{
  "n_head": 4,
  "head_dim": 64,
  "norm": "rmsnorm",
  "norm_eps": 1e-06,
  "positions": "rope",
  "rope_base": 2950.0,
  "rope_fraction": 1.0,
  "qk_norm": true,
  "init": "uniform",
  "optimizer": "adam_atan2",
  "decay_shape": "cos",
  "train_tokens": 170300000,
  "steps": 5198
}
MLP neurons of a small language model. Each row is named by its layer, matrix (gate and up: input weights; down: output weights) and neuron, and shows model dimensions 48-239. Each number is 500 + 50 x the weight over its row's rms, rounded and kept within 0 to 999. Numbers have three digits each. A neuron's up and down rows have the sign that makes its largest values positive.
Before each neuron's rows, "fires after" lists the tokens most often just before its 100 highest values on Wikipedia text that the model never trained on.

fires after: " R", " D", "R", " A", "D"
L2.gate4:479480547485443601537554484466539577448570564536477519491498409553507530453517501479488511576506524533446617555561559565417569550572541448405451446567459521466438522462504491491524512534597430487456432475502566573513533508493511521458468521519540556474532491579560548543488502530550429476452612496516405611455453446513471553494471567590494467448416543473487391530483382520494535469524500543456532482544452466490501511453558486513539484567565543462528563512475485544565482550499495385548460499451550579579585489466428469629561517499546446509513518547557550500557551512515399498
L2.up4:497527510493509534460540474467524516523522559454434490587540414579476460552488561488416498615452506562423478463586520485468488535502563506377494549585525470509560525455478415531509551416496458465503524419486583563545552510572448537420521457546447475479437461488548500508483581444527428532446485518514447519448392464662521549565480510453546511494450500493543499455467467568533489394553450646488446485510500484432462475522450467507550447450567510474562501500422557498542539496602476471504419468447466536511495571474421328558529521481408427554531546564518515592581523582515569505
L2.down4:497448487556577514515452465506580444565522449484439426445500488410527552448468540533508519444520504465445515546494418394539470503407540495572561546529437494529486598455526435583542523629491549441500515459432454526533496515526559491511496552545569494608492471534503487449520442447437537522413507500468543493419468448560504449476514574468462500456535437541581572534435515438568450499448446406413462424468448480471410469477495471438475521530470565495551519572520449472487533529430458523514466519538608562587476459480380585482449499495460532416474561487469453441510481498582519505

fires after: "at", " m", "on", " M", "as"
L5.gate542:469489533441477498466450496546534495568547519464606517452470548641468492555466530489419511455458570547603575517375441481461457479467481451557489463546416494541486505462486477520562471506603535432413433494442506463397532490413609519504408526527470609494548419452506512461564496539571447511469513528514571489560508444462539509547432564494442580520528471508536412473499498516547480436431424428562548448506481448453466520597576425586485454554548446559485464508557515565513456465447526512469425473560522530526465473467508479537481556432539533489520566457380508384470402481589477504
L5.up542:510472471536477517483589523432493571540470470514499587427403598429493503514640416411607465430473478370536538449504513566541479558494548454576490558468458575559457482497462536489621534460486503560472508431515560469455500456528450561466483504502432539574577527528546537382513483535522593530463454450482484501474509489499435560558521455415522527607455435556522554514488447561485508424457524548493568455474487494487526506490498477501476509470511448566494551533493425515527453461624518423425494473442485531478527391456478519544528547438373446592515572535469503410564524523509566531
L5.down542:564428497424452493499564475560504544400584512518546457516488502513547476526562486529502551614467489558586488505530483520530506522573507525406494433534561387446425553444411499551520528471438514530463446493533520477506436398477535459494442572479530529419528576414476465603529492454476424465482575509567494450498588585457597504475483497504495436424515461519497504474436476546490604630576448536470528530424486528479445502447484484512557473512562500432495421526453480447480455538536560572510522446572455506508473490529561490490469432526524485400546509573459570467526450550543483450

fires after: "cc", "f", " f", "rib", " F"
L5.gate398:401574472470446492537525608520332523569477510495540440496412497506511514469485478535460535490521547453585570495453538549501454568578556437501500518562561516438491540612595605523427517495474507489504509534461527478505418441558442494556470460459464588489506482564477595449525517505418538440517542535473514542497494536494516441475519473477473489518544492502514454503477503566424468467469566541551466543481519468515526529493527530484567431469457491511571554539579470492485481452525478498514520532493465434483507446538489426521442486461539507520352486531543543490534438434596482446
L5.up398:495467524468433469585516529540472560588506471499512435490510480506505553564468491556498521442438528443478566548448535556539430534561544480510509551526560591418511516528471623502456540492454493530543453565399497555533424492500479493467544537504509593464457453511494536458508640488449547459536509423469491491511427550554459481474443442512545532517518463503467479502554467535495504481489504567522480565458495499498504628461463445520509424595439516512583536616542505527476428485593474469489557489493521523489477451541525485496449292413489491480468521550501505402576502460525461561
L5.down398:422518466480669401557505472497536451473505476584512549604501546503438448480490454515470551549493455496431476506547548517516445526507436501497542477479492571566530439426505491496547512426407440534583447490472476485525481509419491534547536586569542435492459530528480501526513545472468435493532511462492564459504577520508441631529542513503464548513514556478509572533473554539549516523486476509482511512456523607522462448506484597520556501593476527486496453457466521511461516481503599501433591599501556513553445646448477483477518441446445608540566545418479512576578543417477444520

fires after: "rib", "ec", " a", " Sc", " O", " B"
L2.gate703:535521486483456498490515546541521426446508446485450525422427506573610430415459529522432437540575424491616547519491481554490532485526455457571458470505455614429425439548526472509487454568480404494512524407484482566604391481526473550495486492438500607506566449605450487495534523455440476515507473497410510536542458509450580503453534494400504454382444507453572464534501487500451430445485448429518501497457450440499425473522530604479431463413470529542529561462516483460507527548515553479512483500464407490476558521510513512537410486471521439487476506532499456451462497479580440436
L2.up703:508457515494506497503487453559557480459528451541470507472453483595548466401441485552449435473483443446546556497492518458585513387523493446537419527492506554496436526568558448557490482568442471523441494484480412449472433519500515468451492500430535616489525440595533518562459500501476504518482531487356491379461484541467556488493557476504461468481495505529522434472536488560503405392527444498543553472435541503500516557483487547430417516494558540591548537470503504421560478633543474467454440445447473537509530523461440513542415511501558473517503495527531471366398509497459495450
L2.down703:467430432467576510522483566446438569443431497526503466491536558557426493508436448454516391476469474576493489527496530494498489535468491508485578510486464595566574444491465574438441471535502491523499455503464448523375492431476531449515485594392509471507555479421513483512553532585549495504449500484474520427540496509554503595505507583471548504502445501469451495461522515428581514509399573518576478594368495513426541536500487491471538423564534533475498409522496507494418572417549480547574560492508597484454486586453529473497496433609500501573503503464462552558537524485492441489

fires after: " S", " s", " r", " R", " D", " U"
L2.gate129:527581493511460507463463549436515550484484441513517510528519421603558458487509599440482590616448502513384504545501543534386550569542530396519502504482391480469481462597552460497504478531602494513530522434493510541536485517559539571471475475561469565538484496540516512592513518494502513560454501573533474525486537465498483499574458471540463595463442552548472483462546498492496535481399484491458487429489461450434448566483439507525517472460489581538541433494470434604514511589559462478463440683479526480497516530525476486525480404494448459461524584573566635579500466501502475522
L2.up129:503561553502498487449556535496570600463515441495572525506547484603405409523501564486452565587588588517474461478563581515461520465518488506503466470481422441464538559573527431463497502385466450559564512464475559524535593490539467557462362472484526575490531416557432473467503485466504468500574522467493478506642464479480495542450461487534525479523419467555460530542536492579509598474520436524485521469539512447450438512521580439501498439549425531526523510377512532526504601527611352533487434499490518501500530594547507529466561501475479581496465507519470526507541487497583544479
L2.down129:448475533432581516562493511409494555491478494519534495438489579551573480472500562444358510415592527587559518500538544464560491534430477442575549437583468569556480530537491545514534600577521380400509568521500595452605502524466465515524439540489558436490440483553526434512460440358472530529543440453510492527537608544450431542403537526565504539504544536453498625475503481490487422504489526433474476420517465489496498517351516436465500520553471475399557560468471444528484479474457516454517506450571391466545476506510455552461531467532530510541492468504470481489565450409481534447

fires after: "t", " Th", "c", "h"
L6.gate356:520589559494448493527599505581477403481409502552485422550451397522482487480564526587541545523475503533556454454521473521538561521501503546570468540559539478531458429493511572539477553476511546536493479528511500512446532450463470408463517423467558531534583500533596494445506498544484475528510547497486631429503470430522523459556457515468513462530484574521562467556568557590613499596423468601473506494542524532451544469458580469506478542460521531562594478552449503307559533387513588489493480467475371549480524480429514490558464560497486423482487503458461591531490513549547540494
L6.up356:423471448542470444489506435461467501506480526542467497510543487479419430463454541549556472424566462513567495539485570444535430451471439527648472470576464586518503424506490474537466538505466436447480412579469492526429567495510444565497511465494524476478541439444529554512457492509440490527495431535565569520548472456397529482455510511476577470595400572592525483451477478467516428511389488480469467590479382512434470664522527535549483479552462555542541511438462422471327517465486459480569576353527563503567528571458445495532486508387461526530570523510466508472508495502469457527
L6.down356:496532503528478493431579551511562475584474478547572472513445447494407492512405485566527465619569546463549524422597441596462491456438564511475540591498576469538516546485474444495521421500528459559548496486435445495478534489544533576501470547563483538497503552479494525461456550613444522435435510484533474462606546560481452525526484536411480580494459497542509489572523566480512598506543584587568521611466470454472519440434451448526558439486480397478501463542489556585476470625500530484451456530527426502441529505494514474518507460488507411459546479446559465477465495470451572476

fires after: " M", "m", "ag", " d", " m", "c"
L6.gate182:521469500570446455541502542494532502468543520470425542491542524542470514487522517525508529465460455518571594601475467561550531457479466478565498519508555479539557567503552453467565492510537457513559440575505522494514376582523524474496432469368590532545511522420541571475558463506458540477470599592387608480433510537472521537527445463515446532537510550537483459444569515419521376551571492480509483461544525441442463539569537519497577465427443499395545561503541447495518454575451500562499487436449539567425480467603462500539489480429472559409481538496669500494454423408474491455
L6.up182:495473433506494622548472455481499482524455473503511601478436452574482596470520490497572535560502516405441518501470453495524526521495493477599528556471524565540471445417575528482531505425431483474543429522519475470439579496514466459539515453491539603468481527499554606556458516537496507553489543495580535556581504456535495595550506442355550471475444511519588513570471560489495454538519503552471505456537488413496389510402521541499442593558449475521547493464530465517526488443561562452517525510436467525460453432444485431448512485408398447546522440538386477503503466623536593556
L6.down182:476607565439423421481441474393548479462442542484497532493498497476495555476468564559502463469554532465648563541505449431431504445530498456433438510526493509467476484647524467524541556539488510477540543436590502452519557566426530497553456370425490466479446548531441446457547521482508525455559660470443452442533514538532546446540465520479459548474485482567572439430489461501477600484517463511538553508530479517583584535524578546562453468473582449471456473449455474547435454484510509591500537510644485465405483429539535609578469516558564588471466509587498579446424405412484558473

fires after: " st", " St", " l", " W", "a", " de"
L6.gate662:504525496400440495470497484480456473491498452512548599498408398581576524484444413568510497482520529524471465498555510440386460518492478523547548550532562454401536546394467407542551481587549434489481509493492519499459554485530456411469457488460587523456420491488475491459525506441491543513564497476546594574552537528452487520471457483529484427483528517540418399462501495440440519509467539441524519549533475526540503493449541433481509536459455530429456563564550401531476545535468447411510503498454442493498506436504425374498523475454563541483470476682418474497459489553558425431
L6.up662:589654456495468546548455538509491607455385470520499482586508431478517459354483523473474497655446549444547527580506451557471514394471503539494507512502543526501398504411479513539454526502466478521484545431557485498475519562492506492584478522423556558518452453426512474543501538475456512477479529551559465489532548527554387482488477471552527572460433519384465511490537495547469498502514575434503521581610507569508563565449584559413511617485525442475488507490558487515584550392475478483553542468493538509506517518513374473495548543557452428458425470522488432479426483521535532531
L6.down662:528517423577537424528492539490380519487506502496422545499421500484525578435532453491522500535647539454508489511352405431466523509486610549484450509586392504374481437567458473502464463438564476556606541566509536472528541543553484527430506487487422404553491530506546426496434499508568509543444506454616563477537432416429504441490531500452509592481592528512432512470513541522452452460516484504463571417497490538511526511502496504537568536457474494569465528492441610540546532494508499525497423546511508475519402425489490512535553462529527525480526550504470465511415580434385442510

fires after: " D", " N", " R", "R", " A", " G"
L2.gate94:544440514532468522445545499568460473501496510526575483503526463620504509489500473484542503543445475644405519469524477460540458475513459387475478527511499479526545516522609526447432528532578556479555495459572532543475540560560495580511533402530576417517486468506479541409485502544536610391394531512481503537480346456492523583588440477535396522520572506587498409537478496475507528478590476525554477470490474484562493526529554542509603499467471502436513585467417510522542535538473478493513470504483575430503405521532486475444473589484455515419517504505500470499486579403467470423
L2.up94:594490531534482539446612426432444549503524509472601446514477507605510473463450542566534622507373474548422569446481485370548579570569454474495541463606550514492523516418556541571456580470529568512405480543513497516429610538489487506487504456492520534547467442479534512539403593470466540489431476429447488534508421552580493551551519448559506457551525515621431516382527438555492555460488503513452438476554462482556474457543504532431539459528551559575499516454467525485555524457472547575393522510514548508583477621512468486486532426450479488513545476484542485533463545485417453443
L2.down94:545507505547587463460526488565545483489452443432460495538490445455479484526511477420468518464470460544528480515471488503518455498515563478498488551483470463566411353523446515552473467533455466531534558553504541400518471474450524464364501527486565581465423500508508588416588521539415619460465498480513475486481548487456475471487495495447491464479466506429450585446526468446499467481502488560473492427476500539458429520566577408455539454514554486487561554546494556537444523520493341541556430563509461529548414454421467499423592444461426542394540511373480495534499549556569520532

fires after: "r", "h", " T", " Th", "t", "c"
L6.gate703:375464421397477535491504509483518395565485492491567513507470444493521495572421531562483511511553544598513554475596408580464526506568509471512523503519562512444506433532557511456449537611554518438409488591537503461564531558632495475465549476614516587478498557458491488544491480542553508480589576508571596542551440440502547519541480552514419485521496531508514436501514482569567546503463513588502519484511519523447495555462546513553467496497428530521568510477450365449374581499476448515458534522504534461555524486488527497579560525412562536452470413536497467475471590429443455536
L6.up703:476537486514485466472503460511475446402463513519530466507536594565575562430467632503535493440523519488574538561473580449494442489470487476522537497471494526533432461468514388578445549500476572524526594478511384481467524590414504557461592465444490512507519536505443525501580474602379482412468522625517494439505421494501556454449555499437555457477470535491470476545454503431471446528514540537554418578543412420473478505514479512461475519437618498507475440392496486508470531457522461614499529447573484471517516490459422511438471513434413614491532479472388557612440543529406509458
L6.down703:446559416551459562508442564506454534462440485501524493528517497514497474525457456463554466584451625497558546427475469557517434537399524577469473490538430488526623498519419566507536482479554528552503490456445435535506497469490500411595542514438449562504492572406446571628512483528525514522537479524451603497543517461462455570445561429519359431482495568416451467450460528430483540553577475488496508533444492452603562454477499538459554427417420490478458512537512453477420528548558471445572504545489526452465446473496473429589529520529583480484503442511478511488421535472477505454

fires after: " he", " de", " w", " st", " ro"
L6.gate2:528481403485426525581530454521533547454590469525533529499521482442486475563478562510451535548511433560514469451493441540518463490449547538400383471478606491505500473495510488432624447612568539497554471489477475510442490584453496538538522607478580540494363590469490517573530569494519449504378561455492465516520399469537471570437392478538511504462552558436511476561516493516398544590512455534566523560576487464502550462470576491420546506524458573468508489511481581500485469469485588519535515575445540526394412530424470449517455447478534508441523553560480463447517477566480500438
L6.up2:453571441501499494416539434441583434509421451581522531506470465488452539490449477424511466541460589602505488642513514620493433519443469476570527521469540496578412433491524493486528530521578552458562502410539502469487505619439507439529561542480445473510405528617481452504604440491465518567527551543451602502506526515495452468460489478484483529527449485508503455446508525534475463559541519486519502492479530502462485516546556505536505403477598521529548485488528549538491440481532574436481568473570509466470560469485544534492462545573510653429541531484412438463418503494581559532
L6.down2:515467455476499450581536435429459566457509455502481557476389505512512458437464449462410523476499542560514437394458439448501552433539644564481482502555509527489534497474445450490451544379468533590427477549407550486535495498451468491487536516532479455449419539447471565510465461469573511523498432472472536466545475551494533542532469480475533470512447555463442563454396488573462514426440435553483510412494420515535442543470375515545548468475490485517474393523416541562523498484572564521480466515572474513515550586514465496577559547470507509584510461504589497465444527514447547411

fires after: "f", "cc", " B", " c", " co", " Co"
L5.gate213:506548469467429489511537540560396548474523528568538490449449528488533460492470574471546704506513500507594434621490503491429494499476583553471549493542413500434522518526544497512462625494561503476470415563444420508552547524533579579430449455511446447491439452495493540413465577474499488475569490501594505528512423551549613441487441502439580401468515516516520450464507531424501454502439494549490492524513494477494486537503497471472549446397459548440530490515441476508534497517458499512604555536429558524448408585522442467526449478509511580431485444547490537537541610424528504415
L5.up213:472468440511550416676490518485405532580467489475494526518466532445493538533574585465500607403462503484550448475414485456519506472533598570457563450555448473496501415488500485575346550511541450549475503547525379461457396493504576486516434489460501569549460480461475580422506479513502536421549533509484596442538466455478524441488419451473546462471528408445511522585533459464553385479506515513499554516470449525573524506416507499565583469502497393503536451493510544454453514484427552541575490489517578547498501493483447492503458478458448488464460467521482547481515562428491411537
L5.down213:376461490471563557480447477484419493484435554509471498484533518530563401517539522459526432552536513456384440456549579453575499434521447534462525532423535590524492454474601434441459435567490581601528441483430551390518593456475488536563587506497490455465490574598446450476518551589474407535575452382455551425498570497448508539529533522560439546537482602456512574433480435476538467451452566539475462532474493461537468550534501473461435535553481453522518471551430445482451480497453427398562444508511408582527587490472567545529481509371542537543505548575545553468463464469536532540

fires after: " D", " C", " A", " c", " H"
L2.gate216:478625588552449539434592445442484560530490581491536534508504419603526473493473489511404553507408496532454522516573494481554624539610485457509481508509422438493511561566530412521515535443587468547484455394506498532484444430520480562435498526491456561464544437592530499548489475524573458530511609515509468460488498525564453489493441438516466523442531530488522436512519466504463516508537403496483463481527530565550416493418411428505612527548489632511554533539434473419543509651525490542498465553493474539478465514500553428520506467514479466440531443528528517527530455489535507460
L2.up216:495491535511487498521651565538425468496442585410433369511538479557565416570512525524436435589498498567454552437452466484445572497484470443539489514462495577544542547521538455417538510475546578522538540588530513467436550574478477499541487492450500463588556491499422455506534566477535463523527456467440552486428530452478521518451512514477535500434514447562600506539451523557482495457566462479511511517558530571501495464509564378515484396608517519479500499517510521462549515478511550472433454443526535588622516587563527504400467505453483412521438452456516496474429556480504553394
L2.down216:617370479441586445491551454451461509484581447479549554461522530516501498470498514478535486523484513468531510409442462424587485520455580505435487458500527481463512514485452522523452463519446515423540590535516507523496541476391674546406528545457502509492569487506497470440567481480397537551487465476512564452490407558558420467566443571450546418360458487477492495479606515602481542546554475474459482469564416598513458533614474595460424505525438482464418520572508478431443516559487558577435501510467537529493391529508484405462495435443528527503478497488523448524452508448513521414

fires after: " m", " cl", " M", " the", "s", " p"
L2.gate492:465453508498358396568402566517510464546584524575579497453423460496533532523559469582506447518512604545478507566502456521459507367429495458452465506487432522450541414454485524510430532530468450495565463474564536444416500470470516519521508460504514559561457569461545534436501463479585589475580559492399552592493454538507400629571534470490461564449424484444506460453550499524492413514497493504525547460516580533543580583546536499516520494470471495534602574505520460402463456573502497516468525531524630429560445502530396441405575457511491404426457448556571487533530528519566495563
L2.up492:536425485474476495555463505586521534510501469545543645526500546461591566456516490493477477511473475556475469576511477513486491471513516509465604496506421523481495424471557576439514541434505474530507507489589489407468515456550539591540614499539504514506411466480612577468469458464549576468514465478601583547472547443567448584592498452380457489489428536408467582483520468570525490502557468479567576534499587558593579484456426491455429468485554467516570568427555475508492428594554514528453557472557535440575398461544480417451585503579491428386529434516539379514444491514488492594
L2.down492:505502539546497479498476465549518442433410487489525512553536484430461486486429547548456402466511539525417560560540399541502500579501445487473495486557569517548531476490486519548531545599469550584443563480509506445529475479483466555500444493506430437528537589542459486549494526521508525517494472464508564412496586482570462407591514602517510498492527418476543527511573476485449552485545527482486626461487417577475502463593505576488523487518570496473464540561463440555512527546466513503391514360429416522512580520488513542515484461491511506479498578522425526466464636546563499559

fires after: " v", " V", " f", "v", " n", "f"
L6.gate255:537435502487431601488567488508478507591470498485422490463462520460552543417524604490448433407526595489468495483516495471489485495469440399523595514449494430497449463524531564467493547556545525533501544544584568457519489440516469520543518453466508519503512522616566521454483414436410523495463527506497451596409433519466529531467546520534518415457618527497553458493590501480529586542487561511501549571487548439453429473478555556549550499463384491596620525542528420518538454550534471440432516470396516479418531385471528407487542426460451570377543510570398524538478475500467483488
L6.up255:460385505525509497621513496521504546445535458491422521540531430453454564475518478529382554448442493486592452531417467510446515422429530483486507551535546514518580533549490490548494456520466449474523456464479502480509398553482503502480491468462534552470394499489442469487529499416438592500602484422598454539452452468580454441414458375582524488526387594502421470462501430595454587488466545545418508581568483504537457528454507526486606522506488474478559557505529490460513466618501482584499598423496589504486498501438440462548553472519577456512550469574527459412526459415504526452
L6.down255:538474437491538434502477524551448507440565535522407541630393545522517452462510588573492525441476497415504481424538471533481587497536518559532508470442540467465604447594502529532644455578504475442468534562463539519433531514522501528548491521491508521443455615447474413531483571488507543535524470482476412537440548496425533518415570469547512511451499427421514452554443500462464535453410511529531557390502517627477551550495532424516442422558518512500461481504535483475539438510532481505484445450482541500505502452460478537469434522515499510524421521471481556537586571532465584419

fires after: " a", " A", "o"
L6.gate20:484525432532438540574520568522424522455593558489460464446454432555491395452468508610509537613503441466552555569462498589487520565434461484471346495533522420493442370524445539550585504445510417459408458525438528614478522570427560501470548520519518571534479423536506570559513444438515504531488447430494446510527569458548487477467466498491512467481479402415464440517514504436511463567459452534505438530465496509514487485462602505433455472546480515492483561497518510529598475531474521430445501522452496462531507457508450444438525533559486461529484538558543574543484459485617467426
L6.up20:440444509550476473577534454502486521480506539554503522429495423489501403452492447522492561484543409447557586493508501515578497437456518546430354542430447621506540492580482589538565411427483401516459445527433419562494525495470514472537445441511555498540581440498479562522480469516609513536457492460538446443530502504481494510467477450486533487523465500484485483552468585419480519521571403544548399583422433424490454429481510546570380541497464499439477511446538436450531477588563488519496335511515485527602474525569467510428521544448470464428529488499517477540447477516472466500
L6.down20:501508507475599507539481488441380500389547516483417527454553539547571453567447500456431483478526481572560624484495488472555446500515469572465563547478482577532482547545483447521516492481591543471524500557412604532485514481457609562507537470507489441658462495513479536550484542456514591524505495510537530559486472473571531411533479440472543538453466486500506382410566508525525569428476463499504540519467523540497474573404516453375509511526506606484472447466512419569496404485525449469487537586578567527543594557495438474450527568501532516530400484477538522614449516487516497515

fires after: "s", " s", " S", "S", " V", " v"
L5.gate421:471577515576481454511573545556436500598473549568472523511413512495548516511505470425495499457567442474435529457540519522540493514564600467485486578537461378428472498573560567497433488486546403584499516462557615547581495449534446527454474497518469524515522517510553525501501405599457600487566551493478532565486510547519500514470528451521400377481510496561396529527522454495492543535492572527511455506511506443474497553468496539552623478508432506510470499555556525505573536523473505426447523458373570425457532488525492424590569422520476556489485514592546501453567485540514477557
L5.up421:463572409542471495559511494440418568528452534526393494431444538452398528527431510493525568445402499411487501489514481506432478559540595457519555587573510424475431468542501460547468523493498445577459452503488568515565469458482483483493508548471561503522511505552519456534500483568425529496573546523419508524464459454577441447442412525468490407519448484557530519528613545527500494498535545549509509459437524476557446531497476506536626533431471444539517543490488498512496506588575553488466454476447517500404517514463463445516575532456419422523524458530529627518501579525429463478
L5.down421:514544440453505524497395534464514508500504522555523493515520458481399563625495452544506510635485441444593533536457492437565526499554454528576479405453493399539506533554582487514501517412549461478484540558528611548503533502529558485546530470526468475492545500532477473609430479461454547580432512482512372483500561542476583509472500499449479530541593470477548547499513472517445564476549542492488503560448499525489497416559497544471440660464541478481492453475566502424497511471487510417516538459568521452416482595465495621492504615508530541584491494476429428515411420482464562551

fires after: " A", "A", "o", " B", " all"
L2.gate67:463444401613466505526559522509513487471495490542482427408567533594507511566539559577505469488514551547485576535380546496464554491557490533427433469559523503456476463477492485474477496548530513517502500475472497475499461577394454421517447473528576517539518465493493489503497477530538471448505572517444414583542516522438453539495505597522471567403526492541445445503539365494470443450532483546513551522566447500508486528452495459481563425592573631481479582524534399486531483474414451536530449456440566543584519536497573465494483481464463531390556567494578485424466466556535475565
L2.up67:451484436456523475552498481479585502455453547492488470515584512470482538488398442516516506540453565499549467575465472431439539497505453563480510509569485542517552465480481483538495546472508445516559485490580410470483463471506445557488511574503546486499454459510461482416627452406446511440504546554488433567481487497457428512481545461497470455489471464503439588512511410565458453470520538552479595572522527462486534540463496423611556520467505544494535500521557588481493478427449433536429567504485643488552504482493514486464521460552521549504542431425586507426542556570602541518
L2.down67:510560450474563615488595610571499554576505504527542619535455507454464460447539491433462486551522421472547515488525567491479601519563564463455542465460476502476472429541454402548494560491464490531461526515503486574540503561475610453530611509499514522567446476460501517564589534523467526375559420532507541476513443534494438536474543488546454482559514596475470534592535513555518585487439528468554534548477442495491532486535468557500499449413559535572406510479569550608459590564506508422424447537534471556474467486573369414540489484500498485496519472540480441541591512525514463447

fires after: " st", " m", " St", " T", " D", " d"
L2.gate25:464487466508385516435591569530551500401508461455505481503489347495473493525407500449477526463459565491434473518408442589446523450500598468494495453537555532425421508497543545474564497589520508453520505527516487464485476488394535501523472520374491570408508489439503552553578478542435533476461530587515432544517428584531449488493487374445483482400470496455492496563520444444570485480445487466478525601631491567457603478570487555504495485430524457500497555479484433486432451470543519497476501542522451481448456467499495384509443460436531521470385534623477515477549410470473415442
L2.up25:505411478567507503502545487557470580463646466436543519469503420451541524492526494455593585516509519523391416437507446498567484575509574469515510493432499443476541414550498473392471511478529539540462528521495532592487508508496500493466540508442545511404510463403455573527497580589497520577448448554649497516511410508448477549581468451437516428383585572472555513469433433431525506519506507489484462466438441556497539430484456551470460554526504463571504380462500453518472503579538539463453483606579437480454481612558557471519560415332443565557466468529499519487476507567492470467
L2.down25:510398523580469445504521614460605416435456468493503522453556449499461557454500502490512498432422535472509561529575522486476495510478439498442511454433510524440453504487477491514499475490545593487554564601527392596495493540501573458527504479462371521509506612495442557577587477496514560498434502523457442544508484533529427527479490596523508520470529494532501408503497494487552483428428529513536540411525575704493541430503455551469504544577512470468342428472575470572477512420461504449562461548516464461525407492482506406498474455515520499511460456546527542409526543457611547577

fires after: " A", " a", "e", " ra", "o", "el"
L2.gate366:456567462478415543570487512372491510563488526541591450474504487457432501549468506538450489514561554485525513597535407535496507588552511470555530513469496464507459438461468414538476543516549488521482447474542464523462456510429543514436517456579473468531553462504555533604556461517520468517458581460492511460423444433604485469507586448657492534446395584398469526498470513536447471564478438478511511549451547442568550485505497448492613513490618633514437598551457513555505560423462524465522404543429431523531552508396475553540509492516546504554540543440525615512478514531542510546
L2.up366:472533526577478558545515474479567519486507459520511427468526430455569497470460529586498530482553533534567508477545441530544539446461455561472477544599465586515450548451487503462436486514451533470530479543461470562477549493415466488490441503357571530476476468552537494531475507452495543528422548467534401489516373436604513565452527498455503500429458493454484524439490448502397578526538493501385605483528551484519397589460472521512483589581444540474414482521515450495506504390485482491563497517475493516513416521455496431508523542470553483462549417472564470411628496625568508533
L2.down366:456502493528552521524484455425474394536532588476509602477523571439504421451531598557531478513508429475495470496550517498453529463451540484490474531419497456507506457410519477503560569447437536562435470545490543522413473585442634556508476328527451500535443513466430462490589530490446474526512488571477472409486545574497444461526605551466492417460437473535472526572527519502419443457501487439455419524443500419553482531492471463481412462521516582515466475464468423585472511473498593468436544440471527507491415529609410495533388506484562459570469524404522494445453529417497554449

fires after: " c", "and", "ent", "c", "-", " ("
L2.gate224:406511460530446466511477535500508404577517405457521589427457471514514492485480535458523486548530558499512495585440538435408627516545523462415415513616601539513472524486472561506486485532512531508582486546486416537500492469525539384499454561480495548482582563561481454541544436557474453578473515487490520582453515497529571380635522573579531539430376552503552424450466475454508524440549546449485542406536474461477464551494535459567468513495574527531517550476492430546436472458524528461491550488431434413520445432570443519622476502519606562497457571530493519497506439474497496506
L2.up224:389532503473447509593486629486501440528488479424443532437434542488586465491413509479539523506523425592446523522494508432368548469497462511533413531595508493565527538450484552479397431497548392514560442531546448502528538547461569421563356548459526618418481508479491559418405570461510442551453536597486552520478408542548511437449497512499555515509519558431557423490476527451458443492562565377510538519459537566550451477491550464554526492522518492504467465488548474496503374516475496587563519470522522490491521445493551661499518627505526434467412443467539515504455370486487505491
L2.down224:465442522561425524481415520479635574540474442440548432574506521505501521554480488534435560559559526476591441540489498418571549515503622510430527405600553475446535495555501464428567501523504557585567544529571478558489558496448556523497492386437454511439457551403502512533612431505432531425513444446518554505459458546464461496563522518509594444422533446522535494596465543469461508530439478521474494457524620449398528539487575517497502519535449541554509480477513563509448523496531539445517486530488403654447559552501513510467416526477486451484519503537519426452488531430504542559

fires after: "ic", "c", " ", " m", "ult", " c"
L2.gate332:471516467491405484495489448477542477494506536558464481533487475505559488423400515505503521483523447545468536522456563496421503452504528471523365450521508444445472448566509538378550494637504445499474438563517433411533462565414512511535461530475537492478516499475489575562442420481483439483528528453412460510577520422505521546539554494548451541440562495495516421571534540466487586407551545460489587540556497504482459583561589532484442463502492489523578516528565462501442420588527470510480499511394551450520518470450468507538504432536508445469519460499486535470542468523564427436
L2.up332:495481495412505518475584549526425423476422470474487507488484458496595554482496427343479551570570498588439503533557427541468565481530446466499503496523489527495497489430441523469420460551534424499558471512549461468531534557425490548600490563541489468446438501565486536480509479543466441528511494560487561412443467388511487399526420495429482540418517576545558400582467590455631524587513489466549462537489549581499489543498590490467441480473452451481501506474463564448508413522512501522506431508521461475478460454496493532544462563564441391414419554569476495490461516468479538459
L2.down332:499472574527562478515521404457619374574450450569507514485526474529499492443475539588501518534498463413439454532572470476435567457528459541534491460528498502524554522484463532476432516439492550453532570470483555445479465497463398508500516501589531466503525496498500439536448488522552487482450466519456492457460600537531488436564463480453538494505489584443499493488453557324548549546443429470541428517475629470488446658458509522500505584461415477591574542483499450518445568445530470443518447540345487535453527565542437546607504418527451422559439482488578559438488573585492572550